MLP neurons of a small language model. Each row is named by its layer, matrix (up: input weights) and neuron, and shows model dimensions 0-159. Each number is 128 + 32 x the weight over its row's rms, rounded and kept within 0 to 255. Numbers have three digits each.
After each neuron's rows, "fires on" lists the tokens most often at its 100 highest values on Wikipedia text that the model never trained on.

L5.up181:113126173116143138121086146105157130127077138109131231106133142148098084164118139083111142123131142138138118149107185120138101171160099197122100131088106143140080077162138118151194136063195155081100143138090109099145129099138146205180194132094085144099062128123106155109150123127184128115164099111113141114195167181123083114120103164095142180136072121112176096091141184147070139116090193116136103108094090156142117166112164098055144142141110153118136118137144075136166106155116113
fires on: " his", " her", " one", "-", " two", " 0"

L5.up124:064144123070116094122082071162117107110120171165137167140140112206076112128098187154179137142116086144122122160169115139098140059042106157157130161056108181157125125134095117133119125099102161100151063127151164113121127111116171169120131114074083119087187123132167148160115074110155172112135164129128159167109134071134106151113161107113143085133148107153141165136146140102132150121120144133136136103104188115172115158124090191128084119091144106141067070161204154119128096072153193
fires on: "\n", ".", "=", "|", " Sc", " st"

L6.up304:093182119105150140122121145134109100134121163216185132143154121163153170115131124061105092112142103167167137157155118117169097178172098129131115167121180116126130119122110108130175127096197190133152079134135147107134110085136182151113150058118138102139142095127142123102105131070178131138067190160098094143142087109091132123071106149078089107133112129129155147088170128072113142169101173150116102167064160120093217168144104160131090139134142183157096152204141071126151124097131075
fires on: "2", "5", "3", "1", "4", "8"

L9.up587:088124156106122137124112101179122131113099133131128139127138183234122092172147210109162131117102138165063116135133065149160072107079103140121112151104067113135115138140156102140126144054156156074144055082144137162118178087119144137109135104146126136105172112180159173110138160114083124107141161122095110141148140122055145150157109143123089080154027093142124135115102192143111125174143094153122137108077143177123123166160150101144154136178109171147097157160139101177184114074100134
fires on: "l", "g", "pl", "r", "|---|---|---|---"

L2.up209:155129074114216106135086115145122134110161143086122113153066166100198091170134109139123110168123176159094136099156127132097129108158167114094125117121146231078138126136139086180115131141217143092085063163158093171152117145163174120111140158139151113098115136146126189103105157147105135139153137070104095107106086160117065171154113121120089121153119200174147146102098147150082148109149152141067158092133109144093119084098107112102145187129163112117146089154120111155091126118121042
fires on: " found", " rem", " CO", "ct", " Victor", " political"

L10.up23:171133042117082158144085171165104087140150125141114180152115155142135131139110112133144141125138145147101095148171148131139158143156110198156090106069144112141142126122051164066096180131109116069082106151083114132145174141120079145191155127084142088077129143128162172121094109135129133052148132087105094189142165093148175083113116103135184095154197138054172158083133144137140128124112116176141156120052139133153162139102092131098127109091146182177159106138108117145085102172110097
fires on: " |", "l", "b", "ist"

L3.up635:098141073094111116194112120148186129139145146130166131081158146151161179127111149072178087131048053157141097172143201132117146165129137167132137174131190169193086078152062137163149121137152146154107100128120102070104140159179157163146153107107071140095106079145154161118193106102149135069123130165120159148152143166089093071097123093117117155141127080129143167120108137113137121174133117109126109128099141077135121102129108169128143188175130139095104127161174159082123063131078126
fires on: " \"", "===", " them", "'", " her", " c"

L12.up9:150161157175154097169151150116093150213123166147136105163128081117143103105097159062103094148132123108072079142120113181199140143083128152096145099055168152139153077172157168075132145039095151127159155101098147138115168119146123142199105098158134086141182149126154118073130153100149144157123133136113140108211147160136164139140099097120059137096120110134143163110178154047108107173161103094081133110108124143110174126081096132086113127150097117117149173111118161066148114124137141
fires on: "re", "2", "or", "al", " 2002", " cor"

L3.up457:160125136107195062150120109154130097092119105146167123149152154167090085167098104119094122137118112092039144143152111134164147100132163144130100113132163156107125150118082098138122144093077124162119082143119085100140225142118088123134097130104081146176106084122148159157138123052132118175115122117172107143121149138154095054153094125171098100144195099176136103143147180084138130200118118190146134096136130214103143153049119145166106108145097098138114213133125126120136103130187150
fires on: "m", "al", "ra", "ch", "im", "c"

L9.up318:112134131146093165123161124111101135134137184134162154070148176167126199126143171104185136167092127157141086155122117112128136172142086122147106145168134150194121131143084099136101095095116131077106084145163116063121118158105161128179187075116110147199158136141060134126190048081143107082165183118095158160094143131090154120125113106085093090137106107121147127089132131023081140157108134133098143115103173183146123196145086151138091119143132159088104107155141106142142120180148173
fires on: " it", " him", "ference", " pe", " them", " (w"

L5.up555:109137136091041120126064151137117127183129178102128062096213119202165133166069135140109110114123103125157181158145115138112095122056109091126166153089191131132095109183101165148119086129145171102121069131157103160123096112111109173066113125130138145168173141141117137202122148042176149153137193143068125179128145123109155090144158085118069144147152129093142131131157124147095126165122123150127142171122139127139129060114140140099152125131149146175149093121136198119080106133133100
fires on: "\n", " |", " 189", " 192"

L4.up571:116149043107091173175127158110109127122132191198117087146134155178157134144103085123151062147129167111157103193117147129217093158115127128110165140121141194188134117106126102119172081127118119116199108103142156078122104103150147200152137094132142124097142135129109150141122136097153168104092168112074110167154131149067143134070117153103096127152132153140116151165179145090124093145134086114159141154070191082143147132166084171111112110086075123125152049165079087118101121116117125
fires on: "y", "'", "2", "3", "5", "4"

L12.up458:183116118090108151137053160183128093189179166103134149050177128185130106138129096117176171114125083130118146107175132094122062118168153120118092134159167168119101101144126167146126112122114114079116156174106153115089136137135150143114124125157161090150091129141092111150107085111143166073124146127127163195133097120134093128124161127113066120187092106112186132125118071145155101105120128136129223104143204116163174092090162163119168153108134113173125102084137221109092103093099121
fires on: " |", "\n", "ensus", " October", " C"

L10.up543:081146082085146122146191113133135102171134127165120126152093132229117123171166169123183054119127140077095081153101117144169123036116081134115166104146155110110131088130098122133167161113143071172113177078189127112118173130108102141113130186134162124097119116095148128137129137107085141128140111085131124145111183146113075110146111113237127125079151157142118136166121171135080103126093120089108131134133211161092119217107114164128134149153078155139130084142121096112145098152125133
fires on: " |", "ing", "ated", " lead", "iving", "i"

L10.up376:134128138116172141155116143097131132155147101112164139150196165156194132089114140096117104113119139071139194116149149123190115100159132142190184119096152130080110036103089163077126112220166144102073164116118063160128136149158164091116125124119107106101183153114162173145108133035129188147135187103105123184156153148136111117107112124159125118130168188109131132088139112141139098178107109124148050126124150125126160118153114085138126099095172163161109180117103069110144111090162103
fires on: "l", "er", "i", "o", "ed"

L9.up57:162116134042154106140062111125096131138067167120100136122164150182164131163100141094096078090123136144145105148138068166127072128110109093137153165145105121124113082088152142143186140083148137119181080153125163085165112128145089121147155122102182136104155099161151183135142118105155200119123129121160058150177069132141103118177124128156092131135103134176173140164175180119113073150109068133173152171120164113097128102145193054148174135149112135123147103150142212156124101080134097
fires on: " |", "  "

L4.up614:134143164109155113175112130117101097151069137072115141094172174132098124072111017186173082061122125150129079139150140146106110108103126148181124127115131137120097146187158124136121147153132122095155123074168122118174081180123169145091114130143118067096129121130083181156105126126132123155096132090139127165082147139106078066094102132091112146120134082156192090099114121112139132142106119078129180138115137143133184150038085141133145107163197167074177096096119141071083148121151146
fires on: "re", "—", " Th", "ry", " Released:"

L6.up466:183125117165113097110102212164149151142164148072042116121164148132142092184167113107136121146130076132101103142116165127178183129064075159168111146121161090140161165223094161091112170098128166177131142121150114148124093126139138136143124070111131163090098101091124163146129129066133128120096113135068103105133146128100129122112117139123171172113148059104166155116142152091087104085068149105121123110146085175114120153087087161072135055102132161172122193147123145114111143117172163
fires on: "le", " along", " le", " cor", " respons", "attle"

L9.up438:138122160109195095173102096148121080144150118161090147063158166191104118141039125132095141136079120156093112108125134137150057152063163093158135154078141150150161113126153142123128150089127105070135074112181115155139172166098124125131085145101107124080140108123118147147164140106087130184193081117113150130187107128176129123124128166160147106171151092135101111170195138043175135147142143129145062125115157140167152094066112109113130086134126109170063171178168150140106130110138166
fires on: "in", "re", "m", "im", "st", "pe"

L11.up172:100140145116151079087041132176123133101148149123147135092144174149144174187124089106124192105125056174123159152075154125104125125063116137172132177179176129099105154154107068247129165124116108108118056165159142142119137145094125109136153094113196108180149130138105099116152114075128099120157111133091124104091166103094140143168124083131120154102212148159127129124164093100122130144152108145127115161113180116098154139137153039132135108166112087151075113115147103119122133107181116
fires on: "u", " It", "en", " is", "t", "ap"

L5.up416:150133055115110072126097112153103180159122121092091100163194150135115163122137159143184126181077096120099155150151148126132180073069127145174102062192124122156159104147121160094104111122131173114112085126180101126152133087138090119118132133129106106132210099138116175091179139177196130139181168200095103125108170132086115163108182100108148129107140086160149195115140130107112062192066146120129102144116148133123129135100119116140086136178079102110079101133131128147152105087112171
fires on: " which", "le", " \\", "\\", " there"

L3.up354:093127135106122117200130132137096153154106134160105152101159163224104117140133134089122105150132162171092118184137123147131086100052105073157146147084136103159106115129140095162153130108170113113139045117076186101182191128092111167137195081096142106087157108135164165212172119076145150119165120098099080129162117129087140161172128109085084081164078116141152136139148199119082115167053087164148097159074137158124154127140123101122144134134134143153132132140172145143136120110121096
fires on: ";", " |"

L2.up348:071135103094125071152148097162111117188085103112128110082155144160130169157112136132143135139070111180130113154166095131160096094127148151197075103160130127091161104139094166116133162141138153073161095103155133149171126094134165182110115106140058121128174104111166175134143112080189110154112142147084134104185164111102111112093050131171085139150081149175136178104150146113109135101105111152185138134123151149146138127114123114140136156118168141171008104166174164130178060093091141
fires on: " S", " r", " ", " \\", "\\", " cap"

L12.up3:126130137142178152171010160116100116150128137129170109046122098172197109115104099129139139084102153180094132150173126109144120122110129099137097107104145174111053078107122109189089168149141114118132089157147132098060092160113139100102150163122135120096167153150095130104132128071091157103172158138127181201137131089136124121166133174107160130192090152160148144167087130165083139113060095141121106120139150095085137128165141127107212110120156177140167179131147167099144109098105135
fires on: "op", ",", " p", "ur"

L9.up549:111148066094118125145158160134088124138116063126136065118158185151085135106106137089194072111120155137103137129138129135176087073075102102188152131160160190168091129113121073125153142102125138116158134110162119119102150104150116202180085093082200151112155138089162153114146143149101161128150134062108100077141130098160097150119119097175115109099098193170085202125182133132165133163098121108125119122111164162092124150142089123138129165162100137154100082194200110128128101169089153
fires on: "ing", "ied", "al", "ated"

L12.up612:128151151119082168124141121116039111169140172176068172146173108141164119102095146103141081164103123099075131162137188129127065109078158130160173106109125148124135097163105105137123122091095165061098127097138120150144130104166152127172133112170126041098183134113144137089123134164133119116210127165122075142092134156144191164116088091090139070179108100163139109138141114089136101196188126113102070168084136141178127160137101134165131112162145115131159089115155170100175118108179104
fires on: "re", "ate", "e", "or", "er", "ie"

L3.up338:140112147124088156104148138058150156153097156114153096128217143122134112109097164111149095090106061131187072129142114144127150064157108100141141208143185083091090162150178082117158176114143122097097111139109135119117073104161159136141103170097134113172148150126142138153174125096110060133123108086074109099116137104129160173111156175131153115119150081170095133160141101163129158148165096089125066183145172096090137162133101087129144070152055144131160099106086110127160138083158200
fires on: " Title", " Name", " hom", "ft", "vers", " separ"

L14.up35:137126109077167151121127158193117107123156140139152199138123119179135176120107150120140148130111118131133098104116096149100132067164225178134144174103105139200154060144100085116098171041178097132135149168191147130160184125107148233078116128120084114063174176103090183134125103127161152151126150091157133129109148086103148098145106147096120122139093122151127122083083143160104112165109190093107112158168161150165135079137100122125128119109098137137115077135150173106110091141121146
fires on: " |", "|", "\n", "iet", " n"

L14.up120:166107081104121128236126149126117151115126116106134111111123144153127086121116172087085155151128138112145170190078167120143129140117179138159113139159143151131171152147111109173116121092133180067096107135149164136117146149109082143202117078111161178040135114125147131108133051183065154051153093085092110142141119106125101106164149119088108180200080115101157212084134121134142102129113112129179199101136136136118137124143096068087139162118133117155146095138117124155171091118147153
fires on: " |", " than", "ed", "b", "pt"

L11.up610:101168102138132074160097094096081127149128132136152134117148168138117106164106151103144119177125140148175132150167172106161137116090159130188100101190159118149099128125123037145099143121147148142133077074148164103052120086128112104179076055107111138113090100110171098078092097148116169127117108139097102151122172128091121114086112122163161130116159162160155145106129156072119155200092098128090138135095134128067120151131158193185096164093118098190169135230128151102127127143118187
fires on: "ing", "ain", "a", "s", "w"

L14.up64:111128120097097098085110154160148120133113119081127150138101157184105167166145104107171102101126125121089112204140192143088112117146171139163129081171105230114148102131080165115162088127095094153115171079108083125119164110132097149128161103153110148136103111128104166099126080184156175096092128104119101163109156145090141110058111113093180141148136132165132176147117143144068099056146098081153175093170187161107151164144129169114155163122092188163121094126157114154107045181128120
fires on: " |", "\n", "===", "==", " lead"

L14.up208:128166104145141105153173140137107088092157110163105117125135141121154107123145079084180145080164144133097124179109131141146168145081110072170135155117170120155087101165099088139102049112148130115115180159083165110068146167142177149189156131041121063155115098162111143129182153094105084148185172111114119101141126140097144149122108121148106130146088085128177148064154160131109103170096196104101092054111150066075150142143133133128117200131140095133134153125162073098141130109070155
fires on: " and", " with", " from", " until", " between", "',"

L9.up521:152135114148091134154093162120141120119163164126102145142144207113155173167063131123104121053091082121173150139163073109147098126073117149125097071146096093154126105153078112086124114127173189050116113102091069135101124152166160093200142129141121116119142100111181139152188117150149135096185139118154190173097184131089068158121188094082122130149126149152173140143112143168097141161138182123130123139084136152108104126124102146152110217090149131166071105103138149147166119096126090
fires on: "d", "ed", "l", "b", "ry"

L8.up628:152110118130145094141093133133085121148047134128126128173137152122149094205134157106109114163109116122112139139134059158123097125107138154158104075122128147155124057164144165123173163131122148122163127121167105121091139131123114135108193191094122144175163136104108140085126131079135171045110139109170123134193199146129084152149081116113143141177150171155138092164209145088103097117104176114098073097142146175119104093084098145139142137231070129115131110142208078112137103090113124
fires on: "-", "y", "our", " the", "–", "A"

L3.up403:125135113109081124099062118136112182165081158131139132097171121138199046181127107132068175087109106114084106126144109130109145102152170106135155123144146107147122139148133178190117116145134123105138141134119146174100157147147101115132174141074081111172100098123152160102171074038149185163106115139145082117150125149154152107172107098118151133137141086151137138145190133040173118135078071137142117081145139163157141082105176072147186136181125129119102118131223117175155124121156110
fires on: "ing", "ro", "y", "sy", " China", "ian"

L3.up375:127135143098169112156107132138148131187130126132121137131162162173155145133084156080129109075070109129109102166226127144105147117124112122135137083139149152124115085185149124137149145064144176148115145116130133151132176107182107125149136170073118128130134075112229207135120111086142191129114074116179162113168164089109136135145118138085097110126131105104152131147128164082071094165115112194077078124084137189160133086084092115128174181159153103161103090101158147127183063114124138
fires on: " al", ".", " Al", " pri", "d", " ar"

L11.up338:104138170088155147106145181137112145106172131193135129140126169113151172128088139118139178143106114083112066098142165121169164141125144108144124102060175056133121096150136131098161143125222191087127125080128115158108132163141066094154143131091087171055094123092126115100181102133166175152140094146150125185168129177158122150116103213084094101132092108127073097134111153123112139140091156136163116162090204147099175121150121145121078110154184171140117152095143149166130094145091111
fires on: " |", "ri", "R", "N", "n", "l"

L12.up83:103126151153188151131152176164074164135145149106146141123092129109132084094119103087143122145120098141123090154167133129174147161080133141116103180077155194201118125105133105167151158102170136091199103164146137131104146166082148079095140082125123124106163182100131113101114107139131092084176183151121160160107095075107141157142095080107095126188145082155104182124172151148128105054122119098097069111157184170181142202098182135154091114096143126140164105136113088075109103083117095
fires on: "p", "omp", " and", " in", ":", " p"

L10.up633:141134107138094115195137093141156127131136129127128082116158179089156151144095100130154154119095115144126120121180095109158144169090082103180131126093195151106148120126073088117111164179120133114082110115056127154064135125136205222138162109147101137194124144108128158138118078194112166035147119136171136129101138125115098180144109082136138153141109141139162163107129116133140160139093180170120133039121140149108148123107095118137139148157195101146089059108132105139155108040111167
fires on: "s", "g", "l", " and", "b", "y"

L2.up399:131152166210125058102104091124134141098077141110173093145140132146124113152124143136105107105112134149071068133143120128132138106079103139189146050156176134158119163126057138167107120121113148107165134110130124138103147121110053106109150158177027126098175083131129122155172086161138167158123141134166148094127150138126117168175093135132104096149170186136186085134116149123091150177141081094149129154071091123150143131179183136152149099186085129101082120103089080055131139148170107
fires on: " same", " major", " date", " Total", " career"

L4.up210:132132155138176125155092093180118111102073134111113178126127146127168081192095163131140105172077116139139107134179175135143101111117096173130116132132115105113091086118073144095125104149159204112122128109057070139107123113145176142135125140110068127191134123113177172116095128127143161118141073118202128127165206112053176178091100159169133068154150133183145120132171171109131111109119107152152169075075123195088158126101093140152120114100139118143091137160155168119147087072077132
fires on: "l", "y", "ö", "O", " Al", " S"

L12.up534:141145134123108105143137206162046113137111086179077103143108172107149205145118203065141114143100145132108163115104177110119108125131099109151120153140118154155129154170091091158120198129099155130133103125139109132128178142105125137141148103098132094162189148076101158059171137153129113123179192097120099089141110106098153148113131129138134030131157184129144119130178130089117136150118110091108201104081114155113171099131097148125127115170068208140090074165178141166156114102123107
fires on: "ell", "ig", "ro", "os", "it", "vent"

L6.up147:103137156136161141149084161123077174143169127146163115165123168143158205114082154112138090073106079143147161106150114120171154132067150175135176097139161117114130167160080101135119087146058197100084084058101131165144161116190111122124129189106141128156212136111143156090116109108150152169209131109073116165170144118132063112115150154150151081191091110108132122114127157096100127157091094112156115075104141137122170115175097153080155104150107111150134101080152147129155098096136158
fires on: "i", "ell", "er", "ers", "iss", "urs"

L2.up492:084111120143129175126116159099105174198150176152161136133154129118106115105083157142134076101083146120142134161125172119140156124151085169119128191117197170138145100118123090158151168145160149124118103082081119066142109127162138120075190118105119140197169126085156123092172106051202131130181185112133146157127145173130061152075066146129105060131084125148087181149084151155114126136107091154115130141117102092120143086101081137087114105145108107175067115134184152122178149106142137
fires on: " ob", " vis", " occ", " der", " comp"

L5.up605:093138167158144156137091199129136127141128127145155123111156156133159184175064176107157100085113028148162180134151102122141074163116118175142116134077147199115101167171094089150141143148132181096090128069168104109125093111107108105110128116102133146159146125112091131123123098096160146113123141151062163161203165114146100108059140167123148115153089148073167097138120130137126079153151107101096089071144149143123162115134116117108226155096137138129092122074168151177083098133177102
fires on: "-", "ph", "p", "."

L4.up92:047122119145187134097136126129095148142120228133130191115158108148103120093152203164117098116090084172090164111172105101093119117106123159147110150102156164119168072120167110135129193107150180104100115108163139132096106172082140134152180106101120113126137113092136122108118081093208138135128185141141124157163144104150099116091151116051153133155125145117191170077169195088100089117133090114141097101160104181162095134175152141096149137183087090171113118100171141122146104082119119
fires on: " cap", " Ag", "ap", " part", " Pre"

L11.up508:123151128146094155130146112104082147169108078119148118117159146144199111083103130097103077145123100150123120180137180132182096174134146122201164098117182127153164141144127142151069170051123099086119115127042101122143135148180126191145093106150128104085168143125148121102081152113166178068115081154099117058128141110100166097145118115122110087132138101201150091157106105092104126181120101146166194130067197142110151158115076112144165114144127111127149115182105191142153114109134159
fires on: "om", "em", "in", "it", "on", "ue"

L12.up4:138124072125131122106074193134139093167161164132101146137142116152137175126106111062160106171130090111111105156124136139144129028186117133111114152093090207121111106105164159127179081102137124124169121144091140105127165076081148117091134154135128108098087182121137107072081114110173113129143131163120112175140169180107149157116105185092183152130132105211161116148158140128051105103113153091113169095052174138148081142178141138111185123143110096127136160172170143101168103167125156
fires on: "\n"

L9.up223:145122155129128121105125103163070124126145190092163165104136127225172085185099136119128186104100147142103158149174158134070118187119093083115181185098122172105168164126107182150119100122168088107120144148197130126185131131204124165105105122096129086076165093083151143110144077136123159131191131110109102082181151128158153088119145087159138071069119142145157148123192133151092089117131123162116150113098118141163090084155158102114134119169082123125088151147138156127124096062162114
fires on: " G", " L", " R", "u", " 8"

L5.up523:117132175185187135144123129125126053149170094157161136145136144125110165162096145119114057075112120173136140113179049116106083131082192175130112136174108184133164105127123083149121113048106132091124113100150109141134118118155128092112130169128163148143134130111134148138100108043143129122135154116109152124197137117139085149135130131118101182157065124115121181141099119112083091149130160084067118097140221136100164115157047146092214149170164137110133132154146102188132104124135110
fires on: ".", "th", "-", "if", "ar"

L8.up8:118144067093152076171131095130105109108083105169123127165157116167113120112133120125126068148126089113102104139163162103160060120086170080186127145125193114124116125113107164119161172175172098185186074135167181168136219191115098193086106110103143113091115125103149106115156115148121122109158104130108134154131114135103137117139088036135097117102190107163084130147135129110139127146129152149209078137115178178165066132197128096137115104146125155120110099171125077124126121098146102
fires on: "%", "-", "in", "en", "ly", "8"

L3.up99:115127096149111126158085177157108158173097140159124130122132133152137106204019120115117135152115092134100110162142109132142110145085130090162136156132169112162110137115065088134095144060100134163170098144172142113110204118182090105155123111112167117167100080118148198110125065065152149177152119128154112099205128093102117117117070129158109119146138097179133150161160123087109101101103114168177065167109131206159114123073187139164166139124128084163154094131130085108135111113152150
fires on: "ment", "ing", "al", "y"

L11.up345:168106163110117232164139134111131151124131135090148177185133131144147130159153129107117174112106149074176104187138044160124165138077127157122079165100128162115115150128096076220124153134132155116131096129108145144092179176132177091143138141109156107135080160116105146142079117102153142078089139141152131132092116117175166089118076096106088136121092117116090161083140178108158153085147166135146077097122177157067136209070155159099087122121095130118167157092168102098167107120108134
fires on: "or", "p", "ic", ":", "f"

L10.up639:121142164104142197148116162133042116193134087112105062138205129160181117088132124101172036144109094120151100148134149127158090169140142127141118102071118146174147109126110121091118090090149181112121121127154127075151153081128117140123116151131145128115223159121177133097097143143151084099147156120091152101135092093146197096065090096113123094132117169171137130097144149094113124133116208096206148122099158118145093089182114172116136110181117157151167111170098105128150119100153113
fires on: "re", "er", "iver", "se", "in"

L11.up84:069113135161179101125066090175108180163078138146135106111191145143112123145063158129157146137109172152166107123101121121119146143095132122140100146115164115147113082147129152127188102151150102101153112128140204141109183153128141173105107121144119147158175118086139107101150133093143135095167138149130140171190107164087126078195055069124122085109129139145106134157163125113097152118146143124150082024136140158209119098158124104115093124187121099119130032200139085142121116132075109
fires on: "-", "en", "ass", "-0", " the", "all"

L9.up619:112144131112126111147148131140073107145115147103094185135160133129113104129159122077165079106119152129084109214126108129164152041113119138127087089104173121191133103104102117163155112081142118153128087101171195116127168106125139098147125077090146138091134101134141125139139174076115138154132171113087097142129156133115139161096098100146048058149077162174146100110122177089095119157117105111102100076081193150078172185113161171194133186146143139160178124144190095123172106116082137
fires on: "ing", "ed", "ated", "ur", " to", " with"

L6.up483:112137184148161140116074187144122123185135138171161133177162132165122159194112137088152137088104216137126165131137054125125109111106126117125099179061151112099127149119128102168088098152160141138065078069116145082157085124091162081140184174088126125163143159092119179144090111093155153078139111114146161111129183120133128122058132129133123117198152150119155134091152150098128136148120117169097133114120148106085152084078202149121200148105132081138106153133182127109175088093161108
fires on: "ou", "ro", "ow", "e", "ly"

L11.up529:067166148102156107118116134129062106183122145124128096053191132206137104164089126139080186108132064081153143153152127128165128121064152116130154120135172128130116153127132110188082145101124117133148078155159120097136126104082072129141169159084181169158134096121198154141112090114131170103083099165167120148113164099129137107140129141173107118084148207124174155137127132041138117129136091151128153127124140151056150177152096082102131160151095145131057153098165137173182115103129122
fires on: "im", "u", "ap", "ing", "-", "qu"

L14.up217:108112105111139130147131102171116153117218135138086148100148122108172131121100133133184153172108085142143120125158151146107083162147091182147163097107166171108138114107054124085118138151119165061111093123129150139157152112127153138163117089076149144127126127122140107097129088139137098077143134126069095152178063147101214143127197125044160098121151062113127118113117181133134092148104115133150150104122154135128123139176115157050199122096169164120070075220119180137128103129120164
fires on: " |", "t", "l", "on"

L3.up18:157129137105112096185078189159171107131197113184111146143158201140148109165095114060131128137093170155134097153135135136081102127091109109174095134073185142168127134134097128153109139100193105137122144113116152079100090105118159098151211168097092129154153130127130195095179082146172171156141113166141132088137160096126125075089173130082106126182068140129132143113150166116141105162082115132134074123084143116093136106106143118123138133165177107128106122130183103110154061069188083
fires on: "ly", "re", "ro", " who", " and"

L14.up434:144147107155159048170155083140120132182159064112150123107175123145091130145074131099116089130130084148093097095158158106106083140089146108151149145093080094111125165140076128104133107124124122180137142066149116099120139121163137153159178051085149109064124114112164149111152158131142152122171207174139079082139152163154169151096082095104099075124114194108142192087134134115127157216097131135124095170115149145088190125140160150188159182177112122143107117169148127086135120114121112
fires on: "ing", "es", "s", " of", "ating", " given"

L11.up291:104131198194154138122143140146122149073147129133117066110166194117137108130109126142150164111112166209103133129155131108129157104084121128128094104198127184087130111094152109133162174204190137155107080118127155084061140132121157193099157129107103161177182173103111129114132052114089111105124128097092074141118143104119134146110120091138110130134094178125101184108091102146063159187135139099126104096121139178148133140119096139202139176121143103109096165113155101074161090082124077
fires on: "p", "s", "c", "m", "n", "g"

L8.up496:143119116095131149166061124167060112176104169157071125117151163163207081108135112087138093136103147159111094118158099152170081096090135102192141141115177181205130099160131099122125148140140091173128086156147163081126146166107084161115103098096180117099131083135133164158135087078171152160118124159162098134154111166152144096163106084120056055138103122176148104153163157055092108172110140173125130148116135153148138109130119107134141107195166147143145087165131175172099095102129106
fires on: " |", "é"

L11.up615:048137147127147131118122139123108091113143196179107090125133185141176102154092130127122151082126107140143114131142171097135119089134120113141087180084139151092098052143133138121140128163207119135074126119139097091086123114162147078145161155089129113139169105109187193157137111112147145117089100138116094061140220077111100191159153200153113150182102120098098088123131178129133162090076102156144167142101158087069131098089133119132159180122172124129141174137179139167158106150094091
fires on: "l", "um", "n", " tr", "c"

L14.up586:098108164091177106088144135167130178082153138132219127188134132198063122082117207135195088133112142163145158122214092131141079134075135176124159130106127171122192112156172096155134135138096157072117114088147083111132124111095167121129121170091082155125122179154132102092138104107161125138123127095139166138139118048128091149070156132129069111147148137098096088112093175135126052179107126125132152106111156145140151137161090155158111114148147147137124100126141137069152079089153125
fires on: "\n", "i", "'", "r", "om"

L3.up522:130127060092144101157121138140080118127113122167118119148134195151143161164103126036166081118076142081134105175144079144156072159186153165177146133105146162156111077109116137091156128114141126116153126120157094099147096148157148091149151165143143131137110117137102179133170109144182191097156128047136103201171162160103085071100068095109152080162144109166117173126146096090156111154139164057132129137113172103032150160114107121108156131161129155092150134156104104137123086153118158
fires on: "===", "\"", "'", " 2009", " 2008", "/"

L12.up390:100136147160129156150199137169124135195123106165153118132110120168089141148104168059095119109089064174102089145121116140175169121193089124139138164110186135121113184128120146093105174060093146096130124162110106137120127075106168141117102102154132086162170143112138150069132117136113143114124139140091173112158083092080153117076142119096123053086114122123124156160156123134102114119135138082167118044083167204161192172146124139130153110153132163096107203136148112113202114099122179
fires on: "p", "it", "os", "ue", "l", "g"

L4.up234:132145158161115113169112172138123159146112141154122121163183183122154135138082141069066126115053148127119140078144165120093118145109128146153110109102164131129152123146096119091124185114178170107099090105113152139135174162098137100131139150140144086124189121100150174067134099088101171100138147122152131153187173123160096070123141118110094105137121139118191131116127187158131155128156083157169090123138201155171151125105106142116194081116183148126116097136097136141137000103126105
fires on: "l", "p", "c", "er", "r", "L"